config.yaml
n_layer: 16
head_dim: 64
init_std_o: 0.0255
MLP neurons of a small language model. Each row is named by its layer, matrix (up: input weights) and neuron, and shows model dimensions 224-319. Each number is 50 + 12 x the weight over its row's rms, rounded and kept within 0 to 99.
After each neuron's rows, "fires after" lists the tokens most often just before its 100 highest values on Wikipedia text that the model never trained on.

L8.up1472:47 67 46 55 48 48 26 56 62 29 25 43 52 35 30 49 28 36 54 40 49 37 67 65 35 52 56 73 39 59 67 50 48 77 53 62 48 48 60 64 46 54 38 60 38 58 42 46 43 42 66 60 51 48 45 40 49 59 57 59 51 42 53 45 50 62 83 31 75 55 37 40 60 79 52 52 48 60 45 54 49 38 68 28 34 46 38 55 40 69 61 55 52 55 31 63
fires after: ":", ".", " ", "1", " |", " Density"

L4.up1310:55 36 29 69 60 51 49 43 35 60 64 63 54 59 68 27 51 40 62 51 49 63 46 56 55 44 73 55 32 49 44 65 44 44 40 41 68 40 39 74 44 61 39 46 48 61 38 50 33 38 50 55 68 38 19 60 47 45 52 38 48 37 54 37 45 51 58 40 55 69 49 45 36 76 39 42 74 47 42 34 69 44 52 51 61 64 58 61 54 44 54 66 42 41 36 55
fires after: " |", ";", "3", ",", " "

L13.up1169:56 55 57 45 80 57 49 40 57 30 40 32 52 56 66 70 56 23 63 63 25 40 51 64 72 61 57 41 82 56 52 59 43 43 36 40 36 56 48 48 53 53 50 41 49 40 43 59 36 48 64 72 43 76 56 80 63 49 36 50 35 41 37 45 30 36 65 41 50 59 71 62 61 20 81 42 59 38 53 66 51 33 60 56 55 40 42 29 51 72 49 50 44 68 26 58
fires after: " ", "1", " (", "|", "\n", "5"

L3.up591:25 59 48 36 57 15 52 71 45 55 65 50 84 52 44 27 51 50 43 49 51 29 53 49 34 49 51 35 33 53 54 57 19 55 57 47 40 53 44 43 70 55 47 40 58 48 40 51 59 56 60 41 32 34 52 58 73 54 32 53 74 47 51 35 17 60 58 63 61 64 54 73 71 52 51 62 41 67 75 36 52 38 65 55 59 64 50 51 43 57 33 51 39 60 63 33
fires after: "1", "9", "7"

L3.up561:60 56 49 60 57 44 59 47 62 24 42 42 62 53 70 52 65 45 65 60 27 58 29 30 58 35 41 42 41 49 59 70 53 57 40 39 49 33 39 47 37 39 51 53 56 59 67 30 62 68 46 48 68 46 38 62 34 60 57 35 62 36 39 62 42 49 50 46 23 35 35 55 57 58 46 42 58 55 44 37 56 49 55 75 56 63 47 35 76 57 78 51 45 47 52 33
fires after: ","

L3.up1520:51 76 38 47 55 43 55 52 47 46 51 65 46 60 43 15 46 51 45 43 40 47 74 54 49 58 50 55 54 36 54 69 63 52 42 63 44 47 41 57 48 65 48 51 60 31 50 52 29 49 65 51 65 40 49 56 72 46 66 47 31 74 55 43 37 48 42 49 39 59 51 52 40 53 68 60 69 66 64 52 41 60 48 48 72 68 51 57 53 54 52 57 45 56 53 49
fires after: " ", " (", "T"

L8.up897:41 36 52 43 51 55 42 58 54 37 57 40 49 38 44 46 47 55 48 47 50 77 69 48 60 56 40 74 44 25 35 48 36 47 62 45 40 27 44 49 65 45 63 55 49 57 35 34 76 42 48 49 53 62 49 44 53 59 66 56 42 35 39 49 57 53 47 43 47 42 44 73 63 71 49 68 61 56 54 35 62 50 65 58 56 58 29 50 51 50 73 58 56 63 46 47
fires after: "0", "9", "1", " "

L4.up801:52 50 30 52 51 55 58 51 72 49 31 65 35 64 57 61 70 00 51 65 46 36 64 61 64 53 50 59 48 35 53 39 76 50 45 55 34 56 38 51 50 75 67 27 54 47 49 52 45 37 59 59 70 66 57 66 64 33 47 47 50 60 45 66 46 54 59 39 47 57 63 46 52 48 47 49 49 38 40 48 38 42 55 51 57 40 57 37 65 79 44 49 57 42 27 53
fires after: "\n", ":", " |", " ", "|", " record"

L4.up728:33 39 36 52 49 29 37 50 38 66 55 43 61 46 70 29 42 52 35 65 37 69 45 51 59 35 51 31 67 65 61 49 50 50 53 60 41 60 32 53 49 68 24 50 40 76 44 52 67 43 51 63 34 37 46 25 68 35 31 68 53 39 51 36 52 89 40 41 55 74 39 53 43 45 35 41 32 63 40 39 46 54 34 55 53 46 44 72 42 77 69 57 34 46 59 32
fires after: "2", "1", "8", "9", ".", "0"

L3.up284:45 48 67 57 53 34 53 47 27 68 58 42 38 50 53 50 40 43 56 48 46 53 60 46 62 67 48 54 52 71 41 57 55 55 64 57 32 38 59 66 39 45 50 44 60 65 65 61 51 54 73 41 72 48 40 42 60 42 48 78 48 58 33 23 40 66 37 54 61 59 70 45 54 83 75 52 48 46 58 25 70 33 50 49 51 43 51 58 53 56 65 47 47 30 64 69
fires after: "\n"

L3.up1187:53 13 48 75 53 42 36 41 58 31 51 27 72 61 80 32 53 43 29 72 18 60 41 37 34 53 37 37 28 25 68 66 53 52 54 49 56 40 41 69 56 40 38 70 58 67 60 46 60 53 39 48 60 46 47 54 50 53 47 43 66 44 67 63 59 67 42 53 08 34 42 57 54 57 44 29 56 39 40 48 49 41 36 49 56 64 54 58 75 52 58 63 33 31 64 50
fires after: ",", ".", " the", " where"

L3.up825:33 55 62 36 55 48 45 53 46 62 55 68 49 70 37 50 34 55 54 38 43 48 59 60 43 63 57 66 62 49 59 65 58 44 53 53 24 41 23 72 47 61 48 43 50 60 70 38 42 51 47 61 58 39 35 62 78 46 51 33 32 58 48 39 32 53 60 45 33 50 41 44 36 62 58 65 67 29 50 43 38 46 46 59 49 68 41 66 62 44 49 81 33 50 42 43
fires after: " |", " ", ";"

L4.up1443:36 50 58 43 49 39 50 55 48 57 50 48 42 38 62 40 60 55 43 52 56 33 44 61 62 62 63 65 46 55 59 44 44 54 50 41 47 52 39 52 33 80 62 28 67 69 52 61 41 46 19 46 47 49 53 74 72 49 53 74 60 52 46 31 44 65 55 35 49 57 42 44 52 63 43 73 39 39 36 64 47 25 52 44 57 72 42 62 51 79 50 63 52 59 56 49
fires after: "\n", " ", "|", "″", " |", " ("

L3.up1010:58 32 58 59 53 51 31 44 67 54 58 69 48 76 51 37 51 51 54 50 51 64 49 75 56 63 67 68 39 67 46 59 45 53 48 38 52 42 30 65 42 23 57 57 64 48 47 38 48 65 63 62 39 53 42 53 51 44 46 61 36 54 65 45 35 63 71 41 31 71 48 53 34 69 74 76 55 46 43 49 49 36 53 46 49 55 43 49 75 48 45 73 41 40 22 62
fires after: " |", "|", " "

L8.up152:46 40 57 59 55 43 26 44 49 53 47 61 33 46 61 27 45 41 59 61 48 50 45 53 61 53 69 41 54 40 72 50 33 66 50 61 42 35 46 61 32 55 30 45 60 59 74 52 47 43 31 28 54 45 53 37 79 54 47 53 37 46 50 61 39 46 32 43 30 54 36 37 59 60 55 47 60 37 34 66 42 53 66 39 57 42 40 56 56 68 68 47 63 44 44 48
fires after: " |", " ", ":", "-", "|"

L8.up259:69 50 52 55 54 49 62 54 51 78 55 55 42 38 37 56 59 52 63 56 53 47 61 51 54 71 66 64 38 65 52 48 42 67 54 58 42 46 34 58 26 61 31 38 56 69 44 75 51 41 45 56 61 54 55 66 41 54 64 76 64 36 67 48 37 73 43 31 58 50 57 35 57 58 55 45 65 21 47 39 55 34 64 60 45 37 48 38 60 68 41 54 53 34 63 76
fires after: "-", "\n", " ("

L8.up32:55 19 50 46 55 41 65 47 59 44 61 77 56 52 67 42 41 37 53 34 62 53 72 55 56 59 48 67 52 36 44 41 37 49 50 44 38 44 51 42 51 52 54 51 67 48 40 59 55 30 45 50 38 64 46 34 76 47 30 77 65 42 53 54 53 50 40 34 36 52 42 50 65 59 45 47 70 32 45 76 42 42 50 43 58 55 43 63 77 55 56 48 50 52 51 41
fires after: "2", "1", " ", " the", " a", " A"

L4.up176:53 56 59 42 63 46 30 51 42 62 43 56 34 58 61 61 31 39 52 65 36 55 51 66 57 68 61 46 62 40 71 70 51 46 57 59 52 59 55 61 43 40 33 42 58 33 71 53 49 75 40 55 50 47 61 71 58 51 61 47 46 40 60 40 30 70 34 23 33 43 54 48 57 65 76 64 57 38 68 46 43 52 37 50 50 70 54 72 58 55 38 56 51 52 63 49
fires after: " |", "0", " (", " ", ")"

L4.up884:38 42 32 54 54 49 50 47 60 25 53 55 56 55 67 36 32 44 59 57 44 64 59 53 44 41 42 65 34 42 52 51 54 44 51 71 46 50 53 45 34 75 55 69 51 58 53 45 55 31 47 49 39 41 37 53 71 34 41 48 43 47 47 44 53 72 64 45 51 63 45 48 28 74 41 47 40 65 51 49 50 53 47 36 59 54 43 80 42 80 60 53 05 32 38 57
fires after: ".", "1"

L4.up1188:47 48 50 48 38 44 51 51 50 23 55 39 53 52 59 27 29 43 54 46 58 58 40 51 44 73 24 51 52 55 46 40 59 61 70 63 39 41 39 68 49 69 51 49 40 50 44 54 45 70 78 45 46 29 54 41 52 63 50 35 46 41 61 73 36 60 45 45 37 42 46 55 53 48 81 26 48 47 65 64 34 50 42 61 53 61 59 40 56 58 42 57 44 64 48 60
fires after: " ", ","

L3.up384:41 56 63 48 35 47 36 63 45 49 42 65 61 56 44 32 71 47 63 56 55 53 61 58 43 57 55 41 61 63 63 43 39 55 74 45 21 51 58 50 48 59 50 26 65 37 48 36 48 51 47 32 46 55 52 67 68 61 51 60 43 39 46 68 29 52 48 71 54 63 61 65 58 53 52 47 41 54 58 55 53 44 56 52 56 39 43 67 47 61 30 52 49 70 46 21
fires after: " the", " first", "1"

L4.up1211:63 53 47 57 49 42 62 41 53 27 47 59 50 48 74 36 48 35 64 47 47 47 45 42 44 55 50 61 48 43 56 35 24 51 42 39 48 37 43 80 46 45 57 44 45 58 67 42 70 62 56 48 48 54 63 33 53 48 48 43 45 47 40 67 57 58 40 34 36 36 51 65 41 55 42 14 49 37 62 52 45 58 39 63 85 58 42 54 64 65 55 56 52 53 54 33
fires after: ",", " and"

L3.up1414:53 42 62 58 63 30 59 47 48 66 64 65 38 47 52 46 52 54 41 56 39 55 62 60 41 45 72 44 52 43 56 47 46 50 45 45 30 35 31 68 52 58 52 37 40 58 40 28 47 68 52 55 38 46 41 45 68 47 63 49 50 63 61 39 33 68 65 44 53 61 47 70 52 55 54 71 47 56 54 45 39 42 55 54 44 65 39 46 55 62 39 72 33 48 39 55
fires after: " ", "2", "1", " |", "|", "0"

L3.up285:42 59 58 44 53 52 46 53 52 52 69 67 65 38 72 31 57 27 58 52 50 39 63 57 49 57 53 35 41 61 78 56 14 61 28 39 33 49 39 60 29 50 51 42 54 36 46 52 68 52 39 35 36 46 55 54 49 56 49 48 25 34 40 54 51 60 78 49 46 69 45 52 41 55 51 32 25 53 67 52 53 52 39 56 59 48 39 73 34 49 38 54 33 56 53 32
fires after: ",", " the", " in", " at", "th"

L8.up234:37 46 53 39 54 44 73 38 54 49 47 52 43 66 77 46 64 36 72 64 47 52 59 33 45 70 53 54 47 43 40 38 40 53 65 67 48 32 67 65 55 39 61 45 55 47 70 53 51 48 55 50 26 59 30 58 57 38 45 33 46 51 43 53 51 42 75 40 26 56 52 43 43 46 65 29 50 31 43 62 45 41 51 67 75 51 53 26 61 53 57 44 54 79 36 58
fires after: " ", " (", "-", " |"

L3.up1260:58 35 68 72 55 17 52 44 50 49 48 56 45 55 57 51 59 41 54 62 39 43 48 36 58 51 78 61 35 44 73 41 41 49 57 44 45 08 51 55 31 40 54 58 45 58 64 50 52 60 67 39 47 39 40 42 47 43 78 43 41 35 43 47 41 36 68 37 37 31 27 56 65 58 59 30 51 24 40 44 49 40 65 49 71 46 35 54 81 60 58 52 64 45 47 60
fires after: ",", " |"

L4.up342:48 56 62 78 44 46 37 49 52 66 50 39 28 59 57 47 48 41 59 33 62 40 58 56 33 47 59 42 34 57 50 74 46 57 61 50 56 31 60 76 43 52 37 50 60 57 45 46 37 35 50 54 45 48 47 46 54 47 62 39 52 24 51 50 43 73 69 28 28 42 41 33 67 44 49 50 65 29 55 46 54 52 69 46 52 32 36 47 65 52 59 57 52 45 62 65
fires after: " |", ";", ":", "\n", "s", "\""

L8.up688:42 50 62 60 41 39 49 74 67 53 58 68 13 26 66 44 31 49 55 76 51 55 50 62 58 70 67 51 44 86 58 39 52 73 53 52 33 43 52 54 26 58 48 47 66 50 48 68 55 63 63 51 56 56 56 45 56 39 73 56 70 31 48 48 35 60 35 39 72 50 63 47 46 72 46 30 34 43 39 51 36 43 42 66 62 48 41 41 48 72 49 57 37 51 56 49
fires after: "\n", "|", "-", " ", " votes", "ed"